{"n_layer": 19, "n_head": 4, "activation": "gelu", "parallel_block": false, "init_std_o": 0.00253, "lr": 0.019, "schedule": "wsd"}
MLP neurons of a small language model. Each row is named by its layer, matrix (up: input weights; down: output weights) and neuron, and shows model dimensions 144-271. Each number is 500 + 50 x the weight over its row's rms, rounded and kept within 0 to 999. Numbers have three digits each.
After each neuron's rows, "fires on" lists the tokens most often at its 100 highest values on Wikipedia text that the model never trained on.

L3.up1745:435453469413585445448483582522453498559584441549539543572542472501505467497488494472489556456523451489525500491457430577575433507483522539432495566510514496488467569515463484460459437537521543526552493557517486476530563437482472450553503534471506563425462507538503492445528523424576486506467448505557443537557446517490553564516456489442470523545415448495529536537606471602421458481417
L3.down1745:558469454499435509574546497539433493477493478501515508432622478540555555582505589519483517499479458489533518506496489463470480522572448538495544510472427550466526515501415568536554462465468410554505559557524543476604506486548437515484473430590519507425417508507522526474457533497510503535386513445486452420521453539435532478579515514550493520467498498550507474545520574511473537517526
fires on: "\n\n", "\n", " The"

L3.up1436:570526496438549564417390408518514502570472487493517506560514521392553515478452540553567492519503503531378623507423464446512474479479481495581571477462483513498449577645473462508545532477571538411502535553525461506545503546397483451544517474514526546600500511521537501475511479477490573419541508492494519464564473456469442440499588497450457473489511458465571541588492544499507572533448
L3.down1436:396447510538536515526541651508456535534456500529527423386532510595496431449467585474448513494447394469426513497475511539422453519450476580488476431443551518444581584452524468470563433457479493510515471475500548457542558474484492546465477429603483498523497522412527456484525437494503477481529490553403540481506396482465468483450469458481572519546486484473556579459557454474428562543536
fires on: "\n\n", " river", " gen", " cultural", " rail"

L3.up519:463511480441413512535545492447537516455520533446556486614513511472548539559516490530501513497474435554456477513451598467484516491504495589483447522466556456486490517506504514577456535552480453429514428440480473567456520585434586477593562547449560448487448594487451465583526484465532458474451466494486546632590504492555483507607537451536489473486557442504530491567502557516491417476483
L3.down519:409561491502434562565493590606459484461463597434548503460537526549576536457537531491501530482482440531441493471512589499451465441485499488444466498450530452542501567391501517567438561615539510514453411432426477570479586454416512462515533548483442425473601567494499519533485556435486492552462512511489556551418462604513422504589579457468498453511498509537416457461503480525524533591479
fires on: "-s", "-b", "-d", "-l", "-f", "-p"

L3.up327:559519477482551597454456571552459501457459489461525523487486468384460543503446472462546444514535592526500505460388350500511419515556464538492571554466533482529529488554529532538438479518423471511376626436546545515558496573521464498572519444521482561486458441535476463524462463548571457425484538511518493440463526527464528519444479451409508624557464463505561496410505485490504449502456
L3.down327:468498530538453483459466481533440544489455501499501433479491506572438512516465502511531431566478469495545535501459450556477496505561545561421447418482537515521555486449503504494511448513555386522457580477551477432439572468469390457513593466503477555543502570492581459479527495603533512518494505548506523477509514453441451594541536514473513472488584413497520493476436461414435530506512
fires on: "\n", "\n\n"

L2.up285:498475492456534485379409526509522540501508504479516556560494486435447479449473563475539497508556522539447478526411476608541487468537524594472532506493452537518475586524494351495483455536497519542572498550476537546508530542487518461554603478484474497442463467470519519462426489517466552472489486464516526494567577513463491389558494431365477559539521531522519482468442515556472442487430
L2.down285:467451444462416560494465532503469543475524482564505410511505542489491519435496503481447481493497443499551521490484520548492476459520495556481453383480464543569537557457475480485519434501431343634478472485494506413525554451439468478512555426556492526457476457452582447477472507502463474518501488528424507443536502496436421515524463496506544524507527426536550510488493535496502484504461
fires on: "\n\n", "\n"

L2.up1423:544508503435505497420471415539518538492487494595524372482501434527496538507531559446469512491504470567399509496591508489451487494459564479483496469469449470466550520522425512529516500539451503546441553599470583582495411456477468536508508518458420484467548565552502450546413511473461543528507493438606490516409595509404491546458517442478496497504633491549481623576482502468491504465515
L2.down1423:505540412478524577511512507542463435511577449580513409489559612552548446441431476451543534535504513463513455446546601550521583509554496486583553506526428474477508472506514499374518509574509441462555486589512485462521464538500449492451533417468507461541529503427516410463476542428398398509486521552432427479529550467473515471457531561539436441519485560573510403449413614504473413523466
fires on: ".", "% |"

L3.up1700:514627475655434403557498499570507493463563428498517445450479477543479641525471585561484591586502516557445571514474515525531448449534574469501481467494486410472483506568482470472447528577555475526497432512526518501449527488520504500526580419570469487450507518552494467508510619464524356435467440521403574465506504625588434493510427587489522491441676461465513423475460401538449498492539
L3.down1700:479504555579488550491473494577532517456538476458437526465546451506374566442580526493492571540493546511562439474441439503449573454555456517497458501509346524453499553560519578406517522542551509490461508503377510469545439459479518443463570517519458520497530420454571476522428523467451470412560457551475540536508527515618477538502440480569430457517478463509343540468510461487638560553446
fires on: "is", "\n", " Greek", " dis", "ithe", "othe"

L2.up1910:541555559470501473441624496518552445492569507538554556557507557448464530525551455472482550613551528565464582493475507373464545546534466498471514519476486460531460503582494481480470643386534493518421437429454483539480453469488471532454535559559490585500508544459498461535449461575435491525527510415463522568454471492463489536476469489435432470523515572544518575505497550468376541418612
L2.down1910:445462433506503415467506448505422504504483542452422553445509452576499494480517505445550640445460483547459516460462466483454575541546576504498536574564421559478505518513525496461502408511433411552589605578442562504498521463525532567454501475563409501447565473471542509549489559446530586518464546488455476488467459607572520456418543385576509396450545548535511457565522585537482553502496
fires on: "e", "ir", "ay", ".", "ake", "an's"

L3.up1526:605506538476503555397472532495506522472506493471454454470479456561491460502532490486501519360448570555506682625456459509442532500512591508515413556424462466483493497545483430456459480568403479556439562439432568593483483425469549517585570517521433526327401563522547602531599737539547450444523478563456431527491450490493457589450537527485508519539618448575525513472534318604488522520475
L3.down1526:478450517450466536549481446468505496468571493387485502502482471523431448459398505499447509524543487474428566561505433437575503525479532463472473488522424476563476448529493414490428588484462492497531522514443472560524408503433528466473515477495506507448481452575545555533573549496405559478482485486466503560491543530536511438516433460460485600423486570408512550441464489538544564545547
fires on: "\n", "|  |"

L3.up9:459478500565549523530578476490463508491565551444448511497470444441471486521533513466509439521489411566597551507426462517452430487524596530498546512517521501542481469544505518506457489502497487514528505505562544473528542448468497458491343494505516553511505478385528448500447446465487495405486475516470444486442615661485564513564520524541524493577489644547470535434497493409528460575436
L3.down9:444571461541532571486511562512455542495510472568494566384570498565475505422471505450556508536536552557520524495384482573411427445612509500489522518457487516614582483498549483413481440457498561523461458422488532484570482505474560414545465509494511589521509484586549530420509410390436462502452498538381498488495559540472535559565493538498517540515520569577539387530532495435446505592517
fires on: "ud", "d", "-D", "ond"

L3.up1858:468500481469497487561496414573491481506506488584521512494454506462696520522535507448532500505465492498503467491526531494416672510433494495625424458373486452467489440480484453525461475541538529495458436343483500507493510537422473491401582484513533515507553486444518439551557547450500410533499593512446491534498484599538510483512511530479541481481512477522474423551525338412481505445475
L3.down1858:449404420455517378493446465497430551462462503439480436504427480558433479496568527507494500566510451421472504459474607397472488541496411447498488483422438522569510547510433482503448491538479526483462504388466549470475469506545558504529389487529521472459452528504495473471464502522520495540526479504483506488526567576418528529532491562437493513483473503474494556516597483482554566482507
fires on: "000", " various", " char", " cultural", "music"

L3.up83:521521473492463527517481453526492443526543455501526523444415410562509578461423529616500522463493524429499559625561449502479550510372530402544503482436497528476539438525455466524562542533546502494542530501501367478556471483491454497508584498505540460498482449530390481568493470450552499512582517509589561558498488482564436518540484535504517566569560482468548535534471470447480516483556
L3.down83:556415452508528491491528468529507546549512513480538530512504469574450425500577505577457561501450492515468521494479508513551420492437539520519479435466467568492579446535523602563578508437464548446474522459449502434536534445501518448535575520374526450506446430494465559512481490434597579579423404557555509434501486426507418514481364575480549562455450465518497524506487486505504537497527
fires on: " million", "000", "illion"

L2.up132:473468419447614481493529517569494522446478424424523521523554520450555478447494545566498501444494415511455438491512524377557526469490534553424501463518509468473535543406560516670482553580540446513520485424411596533500560504459501479496522433561425438568478476515532470462491486476494575489556558482536446523464487589551486553631587433508700517523537488455546506474441554652610515477522
L2.down132:458500491548456452454530460509443544463559523508488514433475536520566520536605447510454540470568560505452474524544525561487478543472587542478513457458501492495425474353423484465484529488565513581520572534521466449510521521407580437458586451565489361486542473511472488506550566440476543534551505451420495461463416567512474543518593509432539569489413635528511455569517589553560453606474
fires on: "–", "-p", "CP"

L3.up372:425516563512579588584476510494414325512563513509541542449521509526546507483408453552599452586467410593477477526499428504517484528589543404508511560512570546502408522544504465430479518410490470469521460512522542536398538527461511493494496465399457488540525491479490541477438553426484561532588583500512564533494519520563554489486431492454610516543570536465427538492427558447487505596480
L3.down372:487550619543492615545478498516448506586556470441521445402578560608485438471522457424510550508543520523548489430533536511413445550569479404449476487426543524536590478466580526391467550447548527484569444525492559519468465473465423458504456512460534506487470559530449471567553500461476517437527484540474440503487402601494443456536398592519385496503546518428394555500498552490541515421511
fires on: "ud", "ond", "und", "ith", " Ne", " elect"

L2.up1354:536566445510559462556540545504607497530446348575478514594514451532482509540484513570525522483508517521471444474425504505567545467408517457502551491464473573505473505490515508421552510366551501506520489496473518508458537522522437510538454440531518514425454535512430458530566526528574611514437381427412520543526611540566442524487468456453570519549480563537529651592544489521485491425411
L2.down1354:462476572523576541552589573477411479492546553490466568577467495489567508395548535563436433480495530423540545494455565577509479528551572554501507476509463518434440491512504484453515534520413539502529386592362472456517489471440503495475439489500351481463456521473532430488482472443529439439519455552562524475516435577436562537467523521493482478489616672509519508466457477511539479446480
fires on: " | – | –", " km", " (GER) |", "th |", " —"

L2.up1455:495507478445445506457460571496516419506500517510476545494509403461455422513362549420463508575505593511500416508504539378554504514495534520525420470541543452476574462506629554548515527472481489532545488505357519492539543483568523503542458513536519501505479500488447508411386538420474485489561562420438572532523447570476516466467531557493509481501426469508459525496506462523539578542530
L2.down1455:485503437452459513517469476523475469499467509571436518433543452487634490484460548409455482517513463412505580489533431440530490504467504577488485456523424441475514570626424538503488520415433531516585443533585488575537507481531474583549436480544491447530578530508392553485445444476417501533515458539467541551465458628463523505455450468409568543511486500427413555532484423512471559510522
fires on: "\n\n", " ground", "incinn"

L3.up1258:500519466453537428556479498540505528459494503448515566604496476439467477505409526597526490574462523494493497538547485515509532552481527424484532489434500388458515557479411527440564554455561456515495495488394514515488502525498489442511393457469460494561481491428463477570439418523450377492518428387437484481465470440455483435598613502480591487525517547450596550541468507557485435497418
L3.down1258:480462488488475497552486503481474612428450542479488511491503460507470483511454463500469498454480473434428440457484523551496460547460505410566430352469508446446513502363507547477471492503594560587569507498414466413463487453462535452539549416541492457522601500466524492492554485465421490651478486516376483494515339496542549501501529524454507506485446574536511402514534517581531479623459
fires on: "–", "i-", " re-"

L2.up556:584538477460468508523410476387545415511546545444525527524534526517480420481455471566519552418519480417485503436528497551506440414463419521448511521507502585460500475495495493480489428482431527513511554450442570517443540510633465470517513537528471614423490436511542438512481491586510337499514527546505485561502593560506536456536429524516495610521591553508490467596500516487546436561424
L2.down556:387514525441469498461498442488514533538458540449498434401506493493460511501537531525402470572480388509440430463574486509485473538461463520559471421457480480554541449575597521539442452530428505523386468419502518482395522564507560515474524562496434562489516431560452475478532485534550430511488526513459530431516516522492461447496500492551492456415467577474524440515454534407505453545522
fires on: " |  | ", " |  | −", " cm (", ": ", "% |  | "

L2.up28:446547500573628567325577548550450509472517458553442514533587554494497488536468547545572487496472463524525441493462524509571441523579476496516541499437556493510427532542642424502535538503510492531453499431495445379497546471473434522492618477441516466487444466574521419531541529510443503576441507478551523545457623488516560515504529489494564443410493472560503512463460470545485513520501
L2.down28:484444512578380465480628518478529460377571570433484530496555505509480548551659475461457512524565455508493494513512479568438587489497449449453617410493411420542548474530484484538498497468509561508556521546479396474427467478454462463465468449543384519531520459426423519504528466560590511508505420500473518409485511510507517455469529408586504528451447499538482561438508510495580563412528
fires on: "oth", "–", "ville", " Hall", " Cup", " Award"

L3.up92:493440493477566568398471456532487560527478512421560520553555463472461476454492549496529538467592499512426513496430449597530439442527490593459547520456447515550546560489537400410469513511509522533521542500535545494515551532498512506550523538534511479447426488440510495504440476537499546453474501475530554529491506540435478425532508388391509564557468480450612464452464473537478478509428
L3.down92:442408480489479572493473504522437621509479500562522388501506502503519499393475491478460515487516476459523511472478516522521473477488447573490481409432504519564546564451457465459489487498480334596478461466472533478502503459471469481504518386551467508506494473456572443456478493510465490511471496514454546446537487487422440489515488529525574518519515439526535549471481531505487527517452
fires on: "\n\n", "\n"

L2.up574:493479458495554496518396523537481471455439570460473612412502450423540511456478542601458478481488541459491523483558479506552444437510553481513476527517563541522590521388505450570485528476474521567556556461479425602503513445551577510538541477600491510527479447502474475508560378422476513541584556473471544484451474443464515461505477457537457563444484549504466534506494507498473433425498
L2.down574:557346420442606478537437523454474541442436506512457583445507458496493460495545396517404470513412388517432473487514598477460447561553461465484499462507513483541534512515397556474480495439524589556441514420399504426435525436463545506503462456598502430443570476592469490482558547606520574507484502499532470461564494497484357549524536435512491565509344487486570485481498489600482476499435
fires on: "–", " str", " fac", " typ", "ipl"